Weights of a small GPT-style language model, trained from scratch on English Wikipedia: untied embeddings, 4221 steps.
MLP neurons of a small language model. Each row is named by its layer, matrix (up: input weights) and neuron, and shows model dimensions 0-255. Each number is 500 + 25 x the weight over its row's rms, rounded and kept within 0 to 999. Numbers have three digits each.
After each neuron's rows, "fires on" lists the tokens most often at its 100 highest values on Wikipedia text that the model never trained on. A number after a token or word is its count.

L10.up160:539470504523473483498515506490528494497534491470473516527486520496461464496514515495461518441555479555528455459522547471506499454525480499518452492522548490493514540501494486545505473491498498503511475493505496520494475522529545498517492500437498467475526454458473481459485523524492478542499494510485527514555455477501538498473494501482487529507441487475485525524525471515527483415495483487479506514485486469473502497498580527510504464469483472442513480529460488477501481497490518548501488499507502527481487480495488516492488506485553504476509492519524503506526578541495517501520495487509489492483494501462491512479506503485508508523479489489490528505503476512492510480537511511478535473465529512482492468485521480509443479506475466486514491515510493536527485518515499
fires on: "," 45, "2" 13, "1" 12, ")" 10, ")," 5, "4" 4

L5.up786:502518541518516525501456510548497512501522532494552514508492489500480472500536476520503474503519497501499497515472581481543508487524502494472461477475501501537476481504492498527548484505490480488493497488485527471529512529504525491553483494444537561516506519491471469528540551468494542453510470500480498495496492496505490517461507494453528523533513482479482506505500495538586482521509502533497519482497438508476548475492456530520507490521456524503489499489555504500497502539465482509479506480482477515512500520521486506509514509482517476536481534529472461491524467550511500472505432520533477516482490487489507473525462495489485464498500536481503497525487498526520494491525494504485519478503505545459502472473548517445502521462500476459487496493497489466519501544501518
fires on: "/" 24, "," 22, ";" 15, "\n\n" 9, " /" 6

L4.up45:488554495501482486485491516477488553505485532471500492496512507534478505537461453517505474473501501476516510511470518472488494468497551511510513490520536500541493534513506487448522470519483467513495528450523521537505494491524458419486504504474518498519513510498518537499486478523496532545533527517487465490469470520498513488513484479507495494479494512510468514490503487512478498499514537516451426486522507480514484449488533489485527536516489448501515473502481528517477468540486503503492532464548445524515480460506464503454519537497490512485489517505542541535515517464479511516510490471505507527494483492503474502515500490518519543525543513536488513536517534524506526530478512520489502569540541470534475487469478533483519493496520503470464474558496518466538490507515517
fires on: "e" 31, "ed" 19, "ra" 9, "a" 9, "as" 7, "h" 5

L9.up876:440463534529488511526497509465485520484495508485465517493470438546475503510511526517481521482514535518541492507533503495528529468497508492523495500509482528484518486500487504503505508461502485545483501523513500498509519511505485470504507468496488509544528473458494504522508477520482482505503531512491522546541481541474509506496522477494559481570497487531511526506537501477497467495456450510493520496500536502493475487520495500520486440465451513521468526502498479498488507478466515488480467492504489460462544489506545500525488505464535470514499502533519499542539482532470535529551499497507525507536486512494457522517465534475455473512482494488494536500489446490517516492490478457496513489458556426487447468489526516477465522533508491457520509490497485494551519512494485
fires on: "," 67, " which" 9, ")" 8, " and" 7, ")," 4

L9.up101:445515500537512508561550479479517463538510493526476524480559479506493483513480484486482510533446521540433546518452514502567506490494522489509497494459506483520459508521477496497484499466487521514507463497461478511499502462505529485489543497479507479487512564509523515477446533462479496517485523475508549539479495513519470516502498480488503472480481496472465484501533486479494487494493491499498492509510499445476547506558486523530494482500471489502533504510505514474519517451528518448515474463498526508499479486531513509525466523485509500528521483503474487552542538532537511497489530488533505481482508519498488500502502490511523471533513456504548473512489501501494565470493548530494490529504532471527509521520496503516514479515475456524552481491483523516497486489513476
fires on: "ay" 16, "ly" 11, "ak" 10, "el" 10, "al" 8

L7.up110:485478516507503479484511523460515497490489496512505494505514499490496498516491520499493461482490487481496490505553492501487529444472474521534493496458522495527515510522508520564496517523492494472490511528496479478516533464480474467509526466500476466500561497485454528520488482504507497525505528481520480518475487527531511492523488517510557475499519457487533505527499478441478492528521471461490468567526492511466475502544508503527490493538522559471483516505448498490507469515517521490463470450544485490456503505526488499516464465477536504492511517495492523522514540496512508523531521494507450523459515512519474478501516484518527456505546494513477465470473465490515486510503453492503491531483499503528428501450516478522487498470492509415485520566473482479530481496493515
fires on: " an" 24, ")" 15, " a" 15, " of" 12, "," 12

L10.up910:477502522491480479506492517539472519468457529529526426474528466528469498475497482517487436498529546500502505501491467500505556465512496478516460542485472526498524446499488492527513509510510464470500511529527489490516506505531510511488536552479504457464464494499504488496536483478488475557524466501507534508486507509449481458489479489519493538476480490471483471479514518485480515529492495535525479455527515503502550496486491544541535498501457470481514507494532514488481494526511481513489491502512471493480486496514484525510504457452512517550526492524518483517466525500493513501485529473528488542529512451496520514482512520507504530486472571519510483476526519499506548533473472534441502474461515485475527456522510474489539498527497514507521478470495464492528504521466495
fires on: " a" 34, " Le" 17, " le" 11, " A" 7, " cl" 5

L9.up339:450513479485468497471532521483478487511482486491500506457478477510484549496533493495517445486530516471537513524551476493495506491529534495510512559455520512518476466489518510499543504488512529493480546554517511530547506478514484503525536480481538520495479493529496468490537506479479510508520488450504483535519511508534545477518527460498471509478523502485479559502475507493468479498505498466551513506519459524527499516506467517507522471510516459458496465511505520477438475491481525508495491541482571473509523504510491469510486510537471488489525505487503506489491491460459493509475488549503508521542478514532504498456479512485538505488505549498490508543490507498464489525516487531473497489516568507501533505494492520506493566482498507529486471512519536529513533458462526
fires on: " " 35, " the" 13, "s" 11, " r" 8, " The" 6, "–" 5

L5.up850:461471505479493505480517469493491440476509535523502530537477516522530525504506514517499426490513519499486494506517550504478546465484521487473514509554530487507523481480512486483508504531514501530487541511489506495493523510467512499505531480514499475541539516536515494508511493483523503522470489513466551513475502465507530516475507457484495502527483520478530520465417510493548509497462501513459529536490493475495513484453513489513473526509485457475451533488522514549486518489479484509454527508496485494483465502463520486499526487499563506511490514475523487510490524513512525543522460542509489544486494520553510511526502527464486473478501521491475492489507482487504418496512468501501534478499477491483441504479534512488511535542488494495492521493510472453463557489489466
fires on: "b" 20, "et" 15, "un" 9, "ar" 5, "/" 5

L9.up48:506496523515507531524471479499512512492459489496467498504526507519484538454506504473433507518532440476487491505519498421504510499509531537528508536515465459427469497478516488499517495509507506511473504495509502500485491525484516502519485461487490440485494478512543522460483463522489517496499525455512514489529509504481483483490502533508516529470493514494455562507521505514463462528498504457492475493493495533459484550490475508450456497515459495529515481510523515530521456505506520493459516463504512515503507460486476531495513495490476507457497512491544504485512491486473470527536435469514476488506543564504465456444498482522528520482540521467524497502479526467466464520468481498508529496520528510497478487483533518497493516528497466485507490521500484519528505553504503
fires on: " of" 37, "f" 20, "ff" 7

L5.up20:538504463518502519539474486502482529488523481473535491485517488513508534511486497495469487517534491506482543514471477524529502490563527539429477495453490497487504500494435519505452526465536494514506510503484501492503503498515463501489513468489527533480493529513495526494509510548498513482504500508462544502538538495506527471514512528485469523500492510528469470465484507484488465512493507471466480465486468449494505502489533488494522508481508477497515473488482553516510465494481467490481476495514530485521478509506532531489528496486504471514466441472510477504505502501539503524481494505548554490531509455508536479495484420573529530526525506494530519488531481500527503488493498507485525540545529528511458436495525500582497496487466492531509492512518495479490477494531493
fires on: "he" 34, " ob" 18, "che" 12, "yl" 8, "-" 5

L9.up241:472557516472464511501488501487558506484462504463496499487496470476493526523480518474511455460532500503483516553471545486468496494498481508487524533477481514524469459517516511520484509521485468527500518507432539532542533476483505490511486499544524474511485504517508567476501536538502491494524480543507446461548518517560484507464504463471504466464520534501511538483487517487527482504499496491485513493511519486492483501520482521482488512518466473477503495498469513499463504503506476455478492475469530506494499521556482491514494518498464522510500499523499505494484466486446477458519519518501501490548465481498512502474470527457495530453459464532546491493508478460501522512541525479449515445467548488540506493515520471461472485478489516485515502492515518490512494507468518
fires on: " " 66, "–" 14, "an" 7, "our" 5

L7.up332:525502508525545452520489500528478502475485514450501466475520491507476475500504566464488486525573496484487550516514510517522509530563461522483472494451524484496506515468485523495487514522503454505526570506519493497496517508517505502497499508489513474497500520485474483533497483485498496512478509467489518563507492529495531492491502495482475527465464491516507513432480489508425447506495518492494500484479515494460501519518506480461470517486491471475470479503514497491478457500472501471538487537543480538487494537518502510489536451467516495523483483463491491494512533504483492518451512509509517499483473468481499540526516520490504477512527474461499506494559503528499510485478500491529525533515441505508500477509484494525499536517472511506478476580502503443546479502530484
fires on: " ob" 14, "che" 10, "en" 10, "ro" 9, "ip" 7

L9.up902:483517523497457552500527536528537529487504522534519513511493450499461456480498511499485465514528499512481527497543498484494519474526480535525449536499457517548457459479506508531469535539488474542526479498482501501506574522467497493496498504529514467452486526480494445507527482517496477481501534506509502522489566533493529526486528513500489485486437480522505476490464507527533502481522495495489484510470480436481523507489496524494489485508509546453506484467486578500523488485517480484498522507535487506487517515527509485500486478509485518510489535499531499524481526483449508532481513517515496504557478488514506529526464482484509530477479490514505517472504490476535545467447499525460488473488511540497504486492525519542517541505522499487511521454530495520523471487488499
fires on: "he" 24, " mon" 16, " Le" 15, " Mon" 9, "19" 4, " le" 4

L10.up271:495443485505480485532490475486497510513500492472520491527498521464560524499542513463498499494518446493507526473546521512487523548486528474531492505494473488474497492498557471524490477523520516491471493482475508549511535548442502500496502541490451500496484529494494488491497492495486546496503528500518497490465470554507511510534517512496486467493485497478498522507560536456522502498471511488475464505533514501531505487525508508516496447525512506530490504501522506494541491488480515439462535432492466483513452532501526510519501510490528516534530548492516497494524499484479502547520512494446501499464495531510514520469513453473504487512526479482498479471493526470495478508457515512524535497525541509493506510477534550561499530552488486446520468492480503496482504481447478
fires on: " of" 24, ":" 11, ")," 8, "ies" 6, " a" 5

L9.up429:498490497493497510517471498469480504544521513512494496487483498520510535473488495521541488471472504532528466460480501504557488543516497499486541521520459525519464488482514511489459471458553490493519489504455422526489502505503469479542513453536481506540542502485487513535500500455463484481464574497521499505473493538514484533533501522478506511506538491478517485510554489496542496513553531481471524463476483522498510500449499457534497497518491485550530503458525545517503487529473483474460492522465519467501473528506508513505511515482480517431496496478498500506504525492498492522512500468519468527514543501495492522490510481494501528526510445521496517492511507514488498521534482512462497484479430477499525496526543500489523516496490529534456499475492507507469525482522545
fires on: "ult" 16, "ist" 12, "id" 8, "or" 7, "ion" 5, "ent" 4

L5.up29:508470532538509540516511520514552481464502498498537496489465504507514480479498532494549469509455506477465540509513501502478480501529508525507525538492518536472506505530498523476511499492498430479526452489527511499476491489477487495470493490492485467488510503530513522483526469514493523494519480461505555537505498520520535487509506539450509501499452516570535509446516523517498489459492493559501531450515515526509486498508525501529502539482486475499492486568506544503533524479501493523516509439497465500521491496493485470531505515533520471502501500516493470481532479441494449511506492463537459527456534506508527477491452483496504527545539467484491542515485509502499493509510483556509518468487525507471490472501493477480533459508481491530516521518521474477500477449498507
fires on: "e" 23, " played" 17, "it" 14, "ove" 8, "iew" 7

L4.up278:541498502495497547515483531484487490490507472490475478513476495527457518491515473464519512451535488502517516533515473489479497472550492499484513494488519475544506486533540506511462523487557515534504468550517512427492512461472510487534495538514491495451454529493522454484523477526511484511521471522484444492486537484490471518514490491461509521461486518463528504479521526457502522468537466481516528511481504472494468479511510458525477497533515515499493482478481509472529462495528490517469516530495526507507537517483462514451497469491541520494467499523477495511524495522516482469507508461519559485486515480503554535520533565483510460537518533513500487460498530501470507469519499525456488500513477486456490468482508505497515499475486530492468514503512464498501458541507467
fires on: "ort" 23, "a" 13, " with" 10, "ect" 8, "E" 7, " against" 7

L4.up558:452483487532503511494500501513438506495477553558489499523448490521468512462504544511532500483500497544493540533480499516508513517490565456489501462495515498524499543536477458549501511518485537478500475520539471515539471464502507471488476578482476488515436503506532517499459518498474534500481476509548503505482458492532525481464527484495494525512508512527459508522492484480503548495475460474480508511486501471478524517488463503475525504478528502468500482485504500491491521494483474459491517479496518474504496513542460517501441491510520503524470511541488488516471521517470493509472482513469522445476467505486510504502504481513552562511523492499443488495514482516481551497525504486495499510533481488509527513534492504473527486516468518504528519456480462475510523514511509
fires on: "ill" 32, " mov" 27, "ov" 20, "ess" 5, "ar" 4

L4.up786:479534525514484516515499486493502530506482479471495500490473524492458514530479482478514517505515486474486456510489450470498491496533541494460504531514514546502479502534488498484521530485527471474501564497478515479571495492514505445525461484461500463504495477463529520449491438473556573459513484516510527509507478482490503505537501454501497483482483506482509527509473521487475511491522470516471517528487495521492545507449518474476525520521544463491480490480556519464511480492501477517524519462491480481501496483515491507524502521495513515517525499460463540480521517476468484503461504485540490487484481516526511475516461486515533504539498475500491500515491532495477512504494531548523491515473546512499487508500524470504522504535530445493483501498511539499525480526591458
fires on: "ar" 21, "ed" 15, "and" 13, "e" 6

L2.up826:479467476525485489449490476499496499525479529513497462518491492534494552528465501489493503476546437494529476524509488516531501442510507522497521532522491466483537520522477545492477461466475537474489464485492490493499510463484498516503536469478476486480482464521494483491513548511544504509498502466512469461471460492509531497531493500467512519454514499480489551479464499501475486460509503473515463510503489498559488490477509480464491502457524542486493540489488538498519512519515533469480497509492530523533541493503509516507491474495514457530502441498477533528538519503532523467515496508518520481450474513555519488443474463495520485498515508569507507494487480498508504493503519493495501476537470512517512500554540511497492538461537500483522475544524484513504468512444475
fires on: "k" 25, "ly" 22, "Z" 11, "eb" 7, "c" 6, "ick" 4

L7.up593:504556519521520507515506503519520480506471461522510467464496485498471489475494451504497500496489456499537500510512552513514513472442537465440479477501525465505489492463489563487504500528488507481508492511550490491545504526467510502483527488428444522488521491532489506536533526490474476464511475540535509506523462484452510472496510491507525500488523514520479514483512462469509474488460516512449441488506489482521513505506504467542482548513517520496470510557512515467494503495512485473512500546529480500487505516483498464510511538445546511517532479531471525522520464504494480472544489513506473517479498512521502473505484529515489497496484478517466473497525443506482457466505443483477515467495505531504448470503518477506494532489489483535475482464489500516501518509472520
fires on: "," 19, "ock" 9, "ra" 9, "m" 7, "\n" 6, "y" 6

L9.up956:543510541498482494470514497468512448493467475449482517552536473472467489487450471518500529475517497517496528513488519483537519501500530486458478497475471502513480500522498514515517501469503503532466537481515499505553486457474495510491485516480534500462453518464485498473482537484501532539520509537486485453525491529537505505469443494487509494482493489467456524491501473498504503485491496567548495473493500474514521456546493486536453490477531516493474491495521513480540494503527502501494460461468481486547468508484528482500510495486513510519526451507493514535508536504521498444474489496484500471488508496498522512444468468520487490514508473493523500501457537461467537437516524438470527505505476522503492485465512508514521518511458450493480469495526493487517517478485515
fires on: "et" 16, "el" 11, "id" 8, " Mon" 8, " July" 5, "ay" 5

L10.up547:463477512572483509508477494504501467473464505497474504514479512481501452484500493522522464465470532510503466458488491518489511462483531483516510524484451471551534491484475533531512526533490503494510512541488528503506497541464519475486509497501494520491534454510496510489514519493467566486550536495475480528516498512506537509549485517474475521458483511480521545520468481562488481491507464537522481513490485461533510514512524473530474512511503487501480499510561499454553497482546472511499504506529479495498510467497499497451511454557561504530471511539536499491544482482508492503506497500512488498497516512513526522457479536483522523499447490466467487471505451503499471487505516528458477480514460484520491470494496452507519471490509518459474507482481508498472485530501488
fires on: " De" 24, "e" 19, "a" 14, " de" 11, " Re" 8, "ae" 5

L4.up311:504536507506502488477501536545506543456511526488474492501521482533469487510576505512530528498515539496503520510521505512506500511487500511471473521490494519487506523494537542528499532465514527480499531538510453458509492494474511517497516489510523509475522496478485463533479559546482474496537512538478523495527522487517522493512476510512512508503571507515483493518488521510486513496489492504466537486507494459512480434504505533501503451514519497480507505481482527496467439532514472479476447479463481541543488482488549515467490482475517489509483503479478519469516498526528487483475452486501510518497518463519551471458515491502514558489478472456500501488498530482500477459523564522490536526563525498524488546521517518539470539476511461511519509493507506509480522496465472
fires on: " sub" 21, "ub" 12, "q" 12, "ey" 10, "ark" 7, "port" 7

L2.up226:546558512495490518495466438486515505501511510438470535509508452534545493465503521521505499536521535505475513489498528516486536501489484532487475479514504489502481467507504461526489512499468515499493509507517499541518512471511496534482517536464541530521531476495459478484536567517505526516520533470511482502510536520497532487466506504529503500554491497527526549522502474495527556456541505498483509510490502506517494473550470470527527521480505470547501498455557512481519511457491518531523494488491502483525502502524476481472505485466471539470483488483515513487509503499482503515523523518467493545506469489522530538507509486500499522491539488532486493441467490493475551523503499460472531465508482518514483520528491505522484543517456484524511470494511458427480503485482519
fires on: "id" 65, "ul" 17, "rid" 12, "el" 6

L5.up799:490494497505553467488488483497504549488519485504518502494497517544463532529517497542465524473456484490489514481478539525522515490516490496465460468524424522497518515476537492498494537474497499482493514509491498501459504514525544452488510495491477502489470528444495512438470513511470510501527479515491499458486523489515488514494534552539512519544517480504533462536509535507491483483501493543494512487545494468504474460529538498535477483502503491501489509511489511503499439506520478548518513483483468512526507489531519522496516518463481492504514500528469492471496522432514489489490544476457539493494517485505531535445481473523512576498492458511514486458517506474491491497522529477538502541522500488487514514496497489512526560502520494458473512472459485472543514539523489
fires on: "um" 27, " sub" 19, "am" 18, "ub" 11, "q" 5, "ated" 4

L10.up652:480513506510507504505519513470501497438561505468526490474494445506513490505546499484472526498544496506503483516454533496496443494487487531502496498496557507512470457475458483513529496493488506578431470474512494554482498523525552496530497527494501474526502491474499536493470480482514488451509516467515494495505502512499452469492510491494514483509506502536543511485494542521503495532537497478461498497542524507511522517494498506500491529514543530525557449484525493493492481482514449505451467497504470509515492469478483469496489517519562521484472531481502516470533522489507478470503469479555484467502488497487516480532500488489525474495495483502459505470482461491461482501478521532500492485464479492501442490494492523496483516497498489518451521523482433483504472540472515
fires on: " S" 47, "S" 16, "-s" 10, " s" 9, "s" 6, " as" 5

L9.up300:459508485469520513525494551489511504477506497462479485477506482463543486431497491501504513486489479471512500460495482491500490499490523513491508523506514501535499466489464477507527485458487507487484428503466519512444477507490497468469497508494513555504510474526493504523461478469493510459513518469511487437513474523505486494490511541531531464504481470496503481503483514478511479499539454480480492427510488509562515522496563494458489504508458485501479485481498549503466547505526489480467488465518482538528518466472441505443480489518516484516538526481480474491514501512506515533484501457531492520494454529510529460500520519497481496486493511536511489494536474464463491482517459498486544520495512521478476508475496461501512507515494487478509488523454507463504448465539529
fires on: "S" 88, "T" 5

L4.up136:500526502512472528479498492546509515504500519534512511524505491512500504547535461512475483499504525490449521484472514453489509507522545488489519495551510457468509491484455493478491481502453510464489460473500516514485515506523455508481533512481499497476513480541483525475489492472526529520510523489500512566527475513464524529507492527536516505445502486486501499520516518520511516526477489525448523535482506511464505508503531487519512530474472499518516507488465535480491511512478536491469524475522491478526537443533456495494549505505502474489440510459530540544528467484485491544546480476536539504503502468536488497458515459512486480485441558467483494575487502523491517495484519515501521511491488515491498468515461444459513511502515505521526538514514488525512470505502513
fires on: "ed" 26, "ing" 22, "e" 17, "ah" 7, "al" 7, "ra" 4

L9.up212:501502494522478472486506486472474529497475536541436504480519474534506517490511515527510478496512512494479501474526506479546468544457513503507496549500468495516533510535458482478482507505480473446500498495487516483537464517420515522499498490531516478533505453505502482475517468480503488507488473497498490499505463487468500497490491476501513522531464476509477521475458473437527470459523488526467476506492517521514462544495467524441466454468488502501486513495526501507494505511488478502504542474555497501518473480474502517520473546510553490494496531462500503508516533495520468527536432467513506477507536542529482523521517524555506476543495526485513493469509449463492492536498472507511494495534514469508499497525510493512536522488504522484554512505455486475549521498487510
fires on: " J" 23, " of" 12, " his" 11, " I" 7, " And" 4

L2.up323:523481501524491529524540524475472492528534524469511547509524473466488508467522541531534498511525506514524532515521497494499466477502538518441488529518538519536550509509458520512468500468500517496465486519488535468475512472500492527491529496516536473466502478477537511484496554506529504491492527511495476522481447499513483540507501493505522506515510484510500533560489540488480491487517520482496446448512483463464501490491552541520471466482478520524499510450514513481526525481539503501502483529479532494492516514505472557479524450478525484495522488516492516525508482519522534511464489506514514475476518484523507514487529458527541566467525497492505467496504511508505506464496466519527495498502469506543510532500529518519570504528466472526468513504486450513461488487456501
fires on: "." 26, " not" 20, "ix" 13, "ever" 10, "ge" 7

L4.up268:445475483526474443503450554516511543499492519509495478490503490514486456507480549509534449478493478479478470550517488489496511494494486486469520480507474528493525515479530493480523470472532489540521526543510529526503523519472491485506491464485504482496518517542500533511479505501500538501499501485446487484519513469539504447469508514492477497453489510462513496536520497536510500505427496534507538499487501536520540540479528499476477486472460526474506501478559495495525476489516490534485507491525463469500502457450461496501503481514483545506486509483538522497516476514473484481458522504554533525476497491508538523495546485495513512488513526473510488495480493486508490449540465502484502471464455504501495452489499495496496547488517470459503467495475513512482439541493498
fires on: "ia" 47, "ae" 14, "ian" 11, "ine" 9, "a" 5

L4.up931:526491501481499535475479522526494520488521480506496497514504512504485486461511481485485506489480497517519522495486531514516503491530483490461483522497478492460491489494477520540501459534510496490521476524554494554502526537508502441465457472491489487500488505451500477505456504508524504504533499506522498542453484503513437527508511547533467466487552461492494519478435473513504511522488486528461510499487521492495504507473511470476529507515486502492526516490510497495474509549469510490489534487482497493444539503496477494530518517492533558482461478480510530484545474439515500424519479491485515523491469493519503497442484496492466508485502487492501527530515494507462464528481541489521507501486440500531482529508552484473457473500509473529421501494473523504468503511439510
fires on: "ield" 20, "re" 11, "im" 9, "am" 8, "che" 5

L2.up252:509472543458519521524494459502524504513519481525477485523501505534507489457511502457498460434505499490504489518494475491499519514499522470504459517518523492476479493521460513524455482534486508488516462496509484485542509531523491535548513499559514462490505499488480516463490521509506514501497469502513505445477488501481520471492502500490531554523494535516532524461500476509491477477516511492483481471517518525550509526506521482472515479507506499481473511471529532447513514490462504449512502501508485481526518445562477456513460478476529488488467466511498495470505492480483480513527459454512504531528459467487522524473520492478501502471555499548452525539454480485481504506464468448538539484486456513514519534517505511449529519476498502511512488520540502490540504528495533
fires on: "j" 24, "eb" 10, "k" 9, "way" 8, "ch" 7, "h" 5

L9.up817:519544497548462527486483522534526489444465489509498513510524486498470537501452484503501463519463466520488437522458509535497492510541498520501498537507497491475498498492465506475535473493488502521468497502515537503433541511533494508519500479479496518479522493508524516531494508517494498526492491501469529502477502516522522471540434523501512500533462511490501473516515521513545471485490500521452517459472526472520512510507478485487503501519509526487510496545537518476511505468504472541491536466473471516433499495494452568509560467480461500497518526555503506577555513492480493538510487469511505510532538471474514516490506507511503533496513501514501527509540485492512494512472486518494514522521507460496471476493452487475506502513528479524487474506553477462480504489530490
fires on: " played" 18, "ist" 10, "j" 9, "ing" 8, "e" 7, "resent" 6

L4.up215:515497535426509509529494497546529489527586528446497520509490515555503502494463476477467480482511513542520468482486506478538475489527535400508473532484521522525505503496513508541478535508505507521484469512505490514476472524523534498475501469504488488537489498499513511496484513512519565533506482500529465476513499482518523513485510441524495501479460481512462512531517465474541467464502488468471495510477519510495477507536496462511542483509503497463496486466466487503519499509496504514502490462517520484502515514477497507496495490507480514528472510519544497557524471543531506497538472463510550480505494535461463457489499494521485493477528459501567500486496511469499489493516513508488514506488516472483476509493494531447521512538545507519495464501515517523472498474513496
fires on: "at" 16, "ort" 16, "iv" 13, "18" 12, "iam" 9, "and" 6

L7.up143:487476532492501522524485490468508487497500502492528491473505529493477511551487479427476523516473481427494507463554483512490461497512466470516494494510474512501466512519523501539497503469496472493507491457493503535498433471498512535530433503505497478446478492484531458525521498479508501476508515490457511499480492458498499512524489557500536501441472512495527501495503484484548532504468512504521498523488480509519520520506492492503445507490513482551506501501491501482487486507506421509540450511501471500519502448506513537537480488498494467462472527515482485492495471519485491513475502495482471525516466495508507466465487475526499500492527522488505506450477535503552463512503490492461535486525510483533483476502537501528516547513495534530485519483503528508473492564491561
fires on: ":" 37, "2" 11, "5" 9, "4" 8, "1" 7, "on" 4

L4.up495:478528506452493507516505514441500520481484487472518500469493529555507481437478497487485495506519498504474502509527521521460530518446483548527476463506485490506500532507487518466519522485544532511480475463508509510505529543525464497457542516506515475506493507473497527472458532525488496514495490484461529476477469493500459509525511512497559495478475486509528475477492505491469454500505480500447523490557511510497469481473483477513474518529485451471508521504495485487492480477490510505500511488515505527505528471523512513467519514407471502513507538504477527451476498509540475482479487488476523513511495522534521504456501496470513539509527495485485521489417499488494502539478530482496479511478489491492470511493461536489482567478513514487470484528467445532484491543482503
fires on: "b" 28, "am" 12, "ort" 9, "um" 8, "im" 7, "erm" 6

L5.up85:482494512514488532532467517472442525485545506510493500528524501519430538545474526438479505485473482530501527526468483485491542511522511537513527523476477484519478520440455468479507469513538501484467554499488481481490515502486508548478520496481466513475525513476518546509508446465503489495515505474522529460519495468503481484467480506510486489465462482533460530501457519497469467488501468544489491526511475548509508490485524499474507526500522508520493547475500506490538544523446533484499487492496510518525470490541491510478530521520505528486523509510490467503535532522496479523493506460558497534533501487510490463488476493506512536476497506486477486463513510458449547489511503502516512507501469513470484576481528532504479495517479516540478508521500489503507485515483526
fires on: "up" 19, "f" 16, "av" 14, "k" 9, "ap" 7, "p" 6

L5.up901:463533497477485546489493509500506472443509499506496494497479457491499510462533468545521519482518522534456502470565466518501469520488513497479467490510527531516506535478475527489538525490487503522485460554514479536489502481531505495536575499504525508528491462474526526503490503503482540447493500525483477452507469532479505480505524514513509460518493493477525536496529500498468490477543518501545494494510476508489496460507484543476487458518499535477484503482478534463468505476523525502479529468490550503498540457474478485455490498515490474498468532517500523471490477546501467456505473520531465466516533480466480488495486519532521535466473561475482513503528489475484514521472440519504516513502469477453512542535481481478523478478476485512500511513503494498502482506504520
fires on: "S" 17, "j" 15, " j" 14, "J" 6, "B" 6, "g" 6

L7.up336:480494473505436508520520509501449511528580512484543495487490492464496489495510440477497453499490471521505505551484459517520492504520466479512448601491520465452497498504470512485565467516509461466497511450519560494519503490486492480451481502509492526479498494496527475467488507490451486517464487505499494535510515474494506523509522504469470512490488502479504477483476469481510519481488525491511501505533489476516511517523426498503459496509493500521494542523479508445514484525496458506508458507486536486534505505478519519509526519464497494494532571510477516488528482538462529536484503481523522515469504517474529500451507497524513485531494480484487543488513512508510480509479494484461496498463503479476492500485505492535521534511514490526510487467512495499483495558501513
fires on: "s" 22, "1" 12, "le" 8, "0" 7, "2" 6, "4" 5

L9.up28:476493479473508547511474548489488497507505506509504506501539502523528518504556541509511485509494520490448523471517523494515489542478491519496472553525510501572507520479460509517525490532470517514444503506505505492493514483490472493537515525483504523487480514494519499507516533517499502486460529488471491517476487497543504543550516491471533469524500491468488534490511527463509473485477507456507522474510513462474523545508488546492501530519499501578465505482491491488538522502449544506517483510503469466504509471540510503505493450486504505524532488496457489466458505519447528523470464523505512482476479501495482532483536507543532473484498478495485571480557491508471536549454515501490502511486486499473478536525494556515529483550493531526485482518508480502500498471514502
fires on: " not" 15, "." 12, "ar" 8, " bro" 8, "le" 7

L2.up304:490460544531528481516507492488495443499508523509494507495447472517481480514508520457485521496463489526484508549518505488512509495494501508516496504486505518504481504524493485509478481483453528469467526477500536528479497533503502531543501478480500493493462445470477454503508502456501497472487504501525535531509538544479476490488530506519530470513495476510482503540509514545440469520560450478533495524487525531487512515479469456450533469526480514522492524521482480520480482532499478435499453476513525486537516472520514519497508463470492524515494490513535490518512528526536533456496535507503525484531518467513522526538543536460503479481472503488474492479487495464485491499435532496467470479482480505506473495487462506466500518493523475488485525456450510505525526465524536
fires on: ")" 59, ")." 19, ");" 15, ")," 4

L4.up725:524528466527487472505488543502492514524475508497457469493514483516535484483529516507495506561531531503498472515514476519521561473546520453508491508482520507493504525500510484527473500523501500500486478494489505501524492445497509497460510565477479498513485480501470497489514557498454507520495519505522508558484491496492478549491479487486528474514501509488482516526495453492490503489487524555515505468540477501503475523536483455509491499494481490510545482485495446474530508521492500491528442494525485522542528461552539494552485485519460523512484558528474502494516486574456457475472486476509529500497512514504507499495512464515493507466555474511472501471516493512469503482512493476520443523465480485519517470564479528495515502518502522493506499499536474486501535544537514
fires on: "ang" 19, "ov" 15, "ill" 11, "r" 8, "ul" 7, "á" 6

L10.up937:485479485509495492529515503511497508480495504523451507465473512500517531461495455517516531546472467466476500473499510536515522527486495468485491529487536481550514541496525530512449533459512528491508500512456507528518501471506476488537527504547494534505476494469514517471489517484478535489504562493503504505473475483480534475522549473526516464493503489496497492537534496477499492532479540509501523459453498508511477546513466532473530479511497530566465499476470469475501506528482457515482533517469462471519538462493511506528498513493504532527478508524488516507521487496447511496512530472490492481492516501482507459483455494514523522503491447484520499517483495490449546503485498498478494499531486527455521507524531516511515507526489529536454509427499527532536518481434498
fires on: " H" 16, "id" 15, "as" 8, "ist" 7, "c" 6, "um" 4

L7.up477:488492543471486515511499492521485484478519477534488483518500449491469545498536485523529496529487477493545516492486510534505500485444492515501476491484492486514445478487488541454469482509507471511505511493485464528538536473521490499501494477487530502511495513500485506516525474466509469458480520489510490523470497518490499530540491480497492491548519467447492539476485477446530443496525514466485492526489529464513533464471503475488499504521514498484455495480503513519509478536485516492490542509512493561464493471516471494496557538436470527503482527536489492510520445517512514475530470516544463481470534512438511526508516496517503487496470531501515504498536497521507468466548516506490482490498519548449493450487508514477496476491481457521516492513473481478535545546534509
fires on: " in" 33, "," 15, "\n" 9, "w" 8, " (" 6, "\n\n" 6